Weights of a small transformer language model: width 192, LayerNorm before each block.
MLP neurons of a small language model. Each row is named by its layer, matrix (up: input weights) and neuron, and shows model dimensions 0-191. Each number is 128 + 32 x the weight over its row's rms, rounded and kept within 0 to 255. Numbers have three digits each.
A block is one neuron, or neurons of one layer that tend to fire together. After each block is what it responds to, as a language model described it from the Wikipedia text at the highest values.

L8.up173:111108140140096118154173065169148135099104127097124165074128133163153192120128171153093112115105095158083171112107107089125136188036122143137119199078156119147171113134131143167099058128189115154107124117122118164116065057131081100150145136108155082061155125094121107102136103119104134075075140139091159111147183127152139140123181170077167178082139148097122090090142160088133153125169133121120153055144172130106090109154125112163132101174197158171130147165099135178117177120106117070100132145144159187107177170100086123112103173123109138083121130142167058118115130148147116114
L8.up236:119105129149077114096191122152173144139141120136175192109167118061166182134141173134113120142140196132119164119128211182126074109115168091113104086137144109150119138157137173149111144121115146106060119134122154181111079107109073200068144106120140116105115095130147096168072095121096133147113139123087125112140132106127127114087115133091111065162135167214147122128112130072135193155127040168152123179158093147127127070130116113158167136207154091123132106089124128130127164135098104095087161188118117113107190201128076114164105165146098085150153123118151114124115129166072113113
L8.up556:147124167110115126083167147155159148091132162105164136158165131070169141096111156113118133127126116160159075130160137101160112116139138084123106118095175158124149083116150129146131186106117141131068061135136092088171104091122167106089142097077118173135161106141129114142114101119101119142116072120110127093118107212235105110092154128068071160137117139136111129121127190074137112206180127164106153166124174106112157132156125101093068132233125147126149183115171104160132139182124182065098147191107170175131098145112102097097175098130169142131130087130094156109114072089104103130
L8.up730:162095145158086091117148114112161151130102143157131134155106151091126150118150119147130107130134117154172102103164116061102098164084168111121114134149097123058144118136176157065132195117066191201098081106059099106154088108089083126093137117116130080126142113106122140096137120109151182128127124085108138117099104204161123187079087156133139144139144204122121095143153122144150221205142074169184155132141133138155133126201085143130036141161111121198065095147101079137159128091074118152088123116094163151132131150110122136156143094144077140126118139151124120152149132163166151107
Responds to: Word-completing final pieces

L4.up526:139102149116119183108151042158062107135150072140115173167113157187081130157157148074178116088135110154092147150143143047096099104114061177094108093155154121180167090096127102156145163125122092135128098147091128107095126120099107163142115174139146111148130115140144077096138132173172131195116119174099123173123118152087187105178137109162102149208124189103119180186150134118151126149131116172145102083113166118060158101086132107134061077143115133106157058172140137102097155132134118108168138064112150118149189148075128111156156102115164152161139089081152147144086142137145122133
Responds to: Heading close markers

L6.up12:163100115131099115111129146110141079158080147127166128158140174085160166102128117156139107092081116120140142177110124148112108105154151130181158136097142165149104159169077151121111103191061095128095102134109162133121091158128112145157118157155106131086077164120137145138097118151068132127121092141151119144146111120120083070073138150175108083223113135092154115173109159157174200161124103097144164123091172102161128117116148096123121145113197157122069091163179140136116145151135084089162111147095123001043174157125189174169140139067128078139151098109185142096121110140099130116
L6.up14:100101087081170124164140130108153108108148065188125137101140112175161071117134088171131173103141157160146075069133120066108171083090113128129195131185183129105099163073128106087115121098212138110104162153116111122177103092152125123154183160096173125088118059127124127107173075163145163124094131140057129133145166130118114086143141133118120145117117159142104089138113105143138153145196132167113125133145139118200110085186142097165105119138189169106050161139099193122127109158128150137147106158101084093108140099135142179077152098166134105188105141125097165190107161083105120121
L6.up85:104136132086128084168125104136185086102189164173164118193088132126124118130094118127071152114091096137144167138090123112107134156116202135175126110137201118142142067150134164119062118172106090134159203150148187112186106176162151130162128143094143153122117169073153079062138073127106117105122140079157139067097103122163133058108087152166149137086152122108183103094086147068129132158166163129127127144090133084116115136181109149126152128154114125139100191136078103071129122132152088127112072120149147071121114151153119102120137130078158139113127161095072125130126060186115092179
L6.up117:136099112137097144105092106150171144137137165177177110105136180087165143142114095140160174138079112099154107121133111088127135072067120119173120186130134165132171109155162171075138151112136129113134139089197138131146120135063182138140109131150189088207082174059130126131122137131188113133118159120176162081069123172145105121026100156110129136151099095125135224097061133140122095078122124108171128095111095075130130117165150140162109133081128121071114061144166137130112096181117120126123120090122103170130146072151165161117112148147103140111117129148118099067182128162164137063
L6.up167:131091081129116135106062112093223095115148150082139141158168125114130137090113165114149143105133148124169126162087127140155133036223098137112106134151163159134112156100168120143123123140096108153139123159152166127154159102100100150149096111097188072133161144153089100089212133127119128142107154160186097169150064111132073115093108121116133161120167126104138184162110137162158117119181146137110104102132172169141102147107108095152058127118155163055180112083144154129126160124122119090123149143133151042115172142144068192117108144105170145073114073095108138120147176054128115086
L6.up233:124092098103129113122198127107042158114090131128175142123129148135133119126151167181179105150131159172157110114167161118149170080180113128122107170171123032077126106116152090167121157131123091124101104198087116125166096154082039119091112081194126191088168125110066088100119086131097105143093098130141175108098153169090110146153150103156164106148136171135147091104133164108133188139120114127134110098161129137169158156135152115108093174112138149146106128177133101136174120115169087066126133167097163109156147151066153105145075140163050111088120122118129124131116106215088138125
L6.up247:073097077095138097175092109122166133109126160199136102177119098105152094109135069167190215075131062163137109102104139140095141145124117172131122172106170126147130078137207116152049138136131121117072124135171172069112161092136127141134143170128183153148147117148074114165111148153097132112068117153147121094169106157172138116083128083115105136122175109113165101169134162093151175086172175122122154110143106163099093113190124089108119116139104158114123108163117145136078115101104090116094094112129138100150178083163123158162085168151047172150137168083160177131191111142121137148
L6.up286:141075152059134092159164113092212100093175140121061147159154113102127133149109109166162219124115138162152117135124084102124108082135091123151186136153074186138126128110117157106103171184121135169107195148146128134148120139132115138146087097105120158142164149114154081026136089167107148136180142068186160115142068173096091125109103102144113125157101066113144067092116070131160226194157121066133161100107156153140151096089122158138077109122139134114125137067140149145123103092127110157163143135111136109149097114128163150115099149154166135117090134186123106101156150121108093134
L6.up290:174098090064160089149128098151151120127126089121148114144219174223158121106107098135150142113088182176090131134106121077099073093136137113104118096117139085132143122172159133120112144163197131127177096123156127110091142180113108172144113152062106162109120177098080090110134125142120144107138173137158151164150115129144124152077204079129092100112149156134137081110108134108124152114089100166123142121101196142123109139126136084184093169098168183144107141071098102144054097164076093153192171152150172136100105155132152119152089057090082148162072102075106120141110109131113142148
L6.up370:168172174170119143086152116161148063149119137120116114199163140094110109118124155135091104127121139190097103184148133095132102116120127152115157157180138128125163128094067213147169173144149154124095132138139133113209154106113086049130102108110075110149097138162113113117150105176096168124166093149178168156197072112098154137080115147167118130103151118121079126173153161143072150166111125129190135087174135107097167104175147087123135175110141157123090149108090091118070087089127087145115148100136153090131146155109100135153109054156058092141105088093118126134152087060143082172
L6.up417:138082142155137141140069133149137146099212166130144117112123155109120108102115143133148105088187195186160071161108070154201144069113147191147136132139141137098139071176104138176112115183209156180161140156107085129150163124107157112134140089155046138129113105174134078129123089115164106105075091133153149151138112119084161143120162136110128146094150158097175059143133101122146098115151168154130142128131142146117124117126115016137085158083152151081134100099084118127116147119102122090102154112118163157177114151072119106069205134124137107072119165082083106125125107077138111118
L6.up615:164112148140090149109114123135139124113189125099116135129187085112143121067165093124106159135127107156166072088116154100100071120187172099155108088121139127082162077148103173097135172157131094133137090097147129074105168129112139089066116163075135080106138156113167129153068107108079144095072092142158125155141095109204143135090157094138138148137170136147080189114124123126095205186151138183116125099151162092119148152125107095142106177097171157109079208118127131147211119103115126110111097169165110127155158169114156118155142095116102177123139172196121160057154074147107132089
L6.up695:175118124119041136150178123196135192146127094092135164192065086091154101134146138172160162079091201157112049122093117129146146107131141146169150128081157121154123122086063156103143155174161149126094089165080099128151132120168091110190123136119129181144143083167179072166111130122094110168120069127127215113136079150160074112087081193147116118152124174120138129111114113128102128092143139159152143155138120083094133135140131075131131108127127087107143155177166138138185132104103100106121104139102183060134155107180136146111178127091111190129116107078096092110136139105115121122
L6.up719:142142116093099140177111113119132136183118160076112074071142165127191123122150134217115141121120123152128150063140173129098170080167168129135088177136125049155093100146130130111130151134133112067117106167118104086065126080111128101105179112134093139151113150155134093105150092163060132168126120114117119124098118109118109113078130124107125204062176129101143108133081133102124177123132148116181129110136160079165155110101119176105098136139152152114125150132103094135163085125070122164110092144107098084096138143229071153177138147181143155163086078135093134186166216152100121156
L6.up754:141117171154107132112154174149154144107060104041093134106138134145144067113034164135137151130095137171129135193142095154081080064139112157096128100126137121098144176111075132106110121140107149146076134131173103144139087199165121169168162108116142119104136102124142111085162073109136110122112113122134212074149122116142120119048124199145123129110166104139117122076187110147101154133134128164196117183131111060161172170102126166114163127096168175183127137148057140098136172157159085119193137143202105099144103096150140142139135142138122132089090064130124114128144117169127112137
L6.up755:156114151107093121154107167121151174158087113156123095127208148110203123112116180150143127109112128146110089122112187142154127132165131127131118073162109105105167114141121178131094167145167131114076110157075117155118135087091167090229079130138122158152142208067086168080110161151088090121120127167148154184098145114116156167155111123181126109095167127047079147137114123054146118116163127119133077068101060145145116166145057167132155173154126104103110139163127132140112091151132046130116092101151141104157165170151135100167135078191073103130119112151138135115141176140124137110
Responds to: Piece after article-lookalike start

L4.up368:159056136077109165138137154166089113124138121154175127158164155198191117152093089113131132135090142169145125178105096104101114114153109144129163116143168128115123129122154128175133097129099066137137116141094109128073066133092039157070061098122134113144186136117101082125127153178099129142101118152168101139151152152094049153129101177144110162145122080180149126152178172123124210152118077093105131129067167125129068124149107122165103119136171136121130145115146128108161093158161153135150142063144099034122130165150165138121125119141083088096167097115074068113104150158206130147
Responds to: Word-completing fragments

L6.up27:163122127149135081140141183111118110114173125098171114103093148105074119124166176158064119110112072091125135130156173115116146153148139159123172131175112133196127140140107108133151132124107037104128194166171147109116137130168109113133157173126091136126055096089199133144159100158132064167102081097093171146125142133105172141087120109097081150170109164124117142110093125092159142054120123144129155114209143119150147126096115128158051097174148185142150139152106107100110148140079143136127105064203101114132115137083116054128189100163075133115151168095172147056079103140127124156
L6.up52:160106115132154135161098130104213131144170169164137144146106071098132151123098196067071098112111087098163165111119173155072126167139130098167135086141087110113127125142131076186121172145067141153155135168137138092139067099161058133153031148138116148166124117146150135134148104110153186177077180075099116144157133132136122104117200128067135072137066101159138206129088105085125107121121078152118149103129194111100128140133089097135123105148108143105098132182192118123158117096084068097151132129105097173134116120119122132087131119134182157108101081137075156110131137147164121167
L6.up70:147128117151135173085141088154091162145133074114156182109077166138174193153128074090171137183124112122119121079123172150148169166118160159199119032124073165149110156084089143163086078144097106158181041099150106104127132065124128118132132077174114101101127131132176107099094143167056134073149140064156147166137138117131120070167145084105115121156089115154184126136114129169166081146103102139087134126124131106138076118117123122148131105183176101144083097168112115165156142123139132142106146174077092101149156106191169133095154168144137129156095078127142110184105127121158143128
L6.up78:139109135155125121149108122135126159089123142166170183022116105104112137141088080186109182119148157088131141138145122080118142135171134160154128141128045143133105069135128161144138165109107134158102164104131155151164120101110124168169133155088138124111054098161098086118131140093149130164123117105121159130145117118145118144148068116153206179045116135131166140120132114128128102113133143136129162098193153109106136094095169044155121091124145235098176057200131103132105111134136102139111156118115087144064156149075075146163232179140111101128122160140111153138124133088128090108
L6.up182:159124159139165112115123099109125154074115116183120127163190121175159150206171082102138104140128125102116118167100078129117129118158095129133124132140073127129144106084141097108116174067150108193169113169165142152132181094118109088125057093127142109110046117194151171054145143091078120187191130084076190099156197161118136178146122129136056108144128106131047179123156119128162142133141112150085189136147172141130128072110096124127153070132090127089080136128181128097081151110142094107127126136126151123114120111137146140129150165125057172155146118062141130096115142146143158143
L6.up196:149104152142105169128139085111126117146163052121138133095117136175119177088109139140123148055100091097170127150160129132116115179116156125083085104136123209103139097185163128139154149084126098154101127139124189144112100135141130118151171152160116149104096125133139160154131095138128096100122080160124180015185157140095162091116116117056121147157133140172095136128149155055120132097071133208138163149144135138143144155163127118120107115113166146123121144131114091110157132149185105094113156127186060154161144169052144113106064180128093184138089179115147117113039161081092107155
L6.up250:110103097148094111095150120106082101122133106104079114173082147103106143148111147143131163110181143097165105164078093155097146092105101127157113101128196094185121131142181165038099093095122162096123093126152171134096145117098148119152116160101167170122116084142112151135144141069165143137136130119155109175106151101129132104130180115097130118176157131146142121069200144117085148117103085186107122152127041096194121050156129116109103115133145194218105187151137151134109166107088172144151106160126180075096128176111091152143165155155133143104068093122171084098176101074156134126
L6.up313:097164131067095113078057143092094122138143130136144156103082112164101117127162120125127107137128129113123158147144094129147148154165148106108077106195166168179090099090099114174113114129165124193143203226164114128113151097066112107145107108115086077080136130108160140123166135125081153141118118159093141120142145125137132124128146105130122106119098150156124200051119179133143184134120081121120121117153157157078068137096125140118099114140130095116049103143151191175081168050096136119126130169131062093079161148067142144163103134163190069109126131136164151164145118064174141148
L6.up388:100146162097151092147139153139147128165073175142133140061148144104184156154156150214085118092114101086151133108137112121130088152158144061127096131145145101148139092139063080108131124101172134079114140132159152131128156117122118094119169125100111120222118138128111196092120087189108124136149097101120128111143169092132103140195097125097102173118103068140133147140087144130178106133095066170094146125115093088143160147132067139144172128110106144145078121160106154141183108152148101070107117138134100206099121213158161094209177099152120131097103175107123133093105180078164176165
L6.up420:111150129150130153140074112136152117179109113121109092107030114104184112122050144045138191148167083141146184150131174102154071124065069165126094132116128133113136110110160138120150165099161078089073132176116172124112090087150150119145161149104210125085151057151146114162124167130181067140086114104148158132146159135131145124111104092130092163088148112174105151138161097165152185143138128182144129143115124143111114150090153066113175131130109114145060132141119160162143101110133110099118179138144135093161107068132087125083159125126125162148100059120147090203124179154141148159
L6.up475:141131154157131105090142105119081132134154111122141185126082079085146131098125084189136079134105125135112142160105094142119142079149190107117084108144063138128101120138121134110123154130082106113102122172121125152145146108127153094171135150115105160160137177053165186165125128124125128115125116066106138111095131117178117077170173059058079143090150078099125126144145140123104156191112100215142100157137154207169124175177102147158134060058151113094083089162195151137153142131151097132169157143099173097140160173124096138169109079093082167146070130144204146134105123164156117125
L6.up492:156108147105139115155129095092128116116131117141210118124137152136134177087106163137110151140119139160126165119158186084126139125115147175100113084162138162090168161102191145127126117079147112220125087140087170108120121082065166095102110128130143086139156108120140116023129129142085118156123132103171174141098140128153123145091095147123087191130099168167096133149122093141187142115065164217127160128143122153136113110123112202166153088090157170104081077084125105148117101059135111155116145138098125113070138132139044148066131059099172085147165141135163165164158141154147123161
L6.up528:140058141171178139124103132146025127109127140132170128122097150132136163197162141113150102111139150116156160150156103125078126148113126164165152158147197144168099092092117133101124135176116071118096171179130203143091114133149142121152069098116061140109159162122193123093173153147064185118109118115100144155143086124124092090129117114127155168118120119164058120126133098122167178119131081176127199117108129095152118135142117064133134116167101069165131115112133091152065168133160071130104121099144138118092099119114086049091133136159103096170125145135211159065092096148141161146
L6.up629:130064084160099108137137107155048202158101113091169160061160144085122146176163133113104183132117133109126130124155137196077152138091128160181117144146144137142158129091146123119128071086136112152126177142082087138169162149118125121127121122130178102172121194105099135117118144120123154175109126089061140150104089121102096154142127131129120219104187083059158146119127153186173137109073103141128161131119198182105043098124141123055115072136117106116167134094138151150079082115169101123107148128126125132066188138107137117143108132122142175166099101099079162117129152183132156118
L6.up655:112168104141196106118107132140040126157147133132137141092104141086043190152110124151126152121145184076126113201136139118169115128106097122096117060110140150186123088135168108163134161084183112184143076115143131153100130100116117085106109082147180130080156137186118165114135126103119092139109108082075106135168180088158122087156132168131124150125176120123081138147173144143127171198152081149167227131143123164149095061111149090130115130161128171149110093143127096130135099094113086114136103180121067124130050146152103166098122089110130088120165098188137138157115122163165148151
L6.up749:158150126175126182130084142083117179190126160123125144151105136069089158114103166059098165132123105185117144165115091172148131120163118169153172125157130125141090136098147123031055174172092127093076142147158175084138131136127166093182078132123196086121169124206145100133121115148117126128113161102122105138136094133131064112121147151166104172137090091198134159136081089214114108145114111142153125080178121133143103112083095101105110129117079145152120088141191128135111135168110062161124122157119083122168155115131074138132134095157157139114143134153159170089055083151125150159
Responds to: Section heading closers

L8.up29:079142112143132135094161120150136146171183114137133087106099093082086157134175132161159054109098119102158156109148116121179116089131155079115114173077155155121150137104061137120195147139098113095142106155150066106163133103131107115090116137103093098157097037104125120158184100098100101105137086073138182197133131141138104144113138111147138148150119135111134124131161094099155182174144106127138129123187176159178151103175103167108118085101098143138179157209156149139135144148080120135145115115209126144113111073188144049119195055104156118132159093121135158140065182111121109123
L8.up583:168148141154119129181116110149120124179087113141128143127122142087161176177148142214091131128160090084115160187098083176084189136066118158048114102179139127146108105115090178110143129164132128153157055129118174132088109087108095109120144130194116138110127108096127115120096125121089090184147125064098179146165192151097158180111097136156102141148127107153066125134124173070143097114116114143135159091177079116140143099141096142160122110189178172101064098145129146189138116126067084172156159102162104140071078104131097141123189136137092105148143073122121152155121122149143108090
L8.up657:167181092179143093127116098140158121126176168078182138100110156060129155137182120148135139073087110131132155095141112145165119138116048129090084169140149157186177123141086129113113071134092093122110118135205178081153137131085143133163162145108102131110083129106178169133144125112155137197129099117067123088106156136153164126179105113137121113117177101090127103167043146140126096103114077198115152156161175083120166144120073125133082162126145167098098081173109156135080109138128134118098197136139056157114122147123108069086186131144147128115133137138096077110089177130118174096
L8.up743:113129123078113175170143147190141072090104153140103090082143143137124094145155128108072148137142102091154141075182193118067124078095073168141155074152109112150115128066141135171179134136098074129201112134136128146109132121165143117134211085099098076119157088073104146137074087158138117176117110116160118179141167135122111119126169124162156139151149138076099141103139168100177138140102157092112150098131139136135134108187057120138111157140122184109127144141100074097078157139173124104082128121187140160131127112159144116043145149107107104142180147104089181058197152148151091132
Responds to: Section heading closers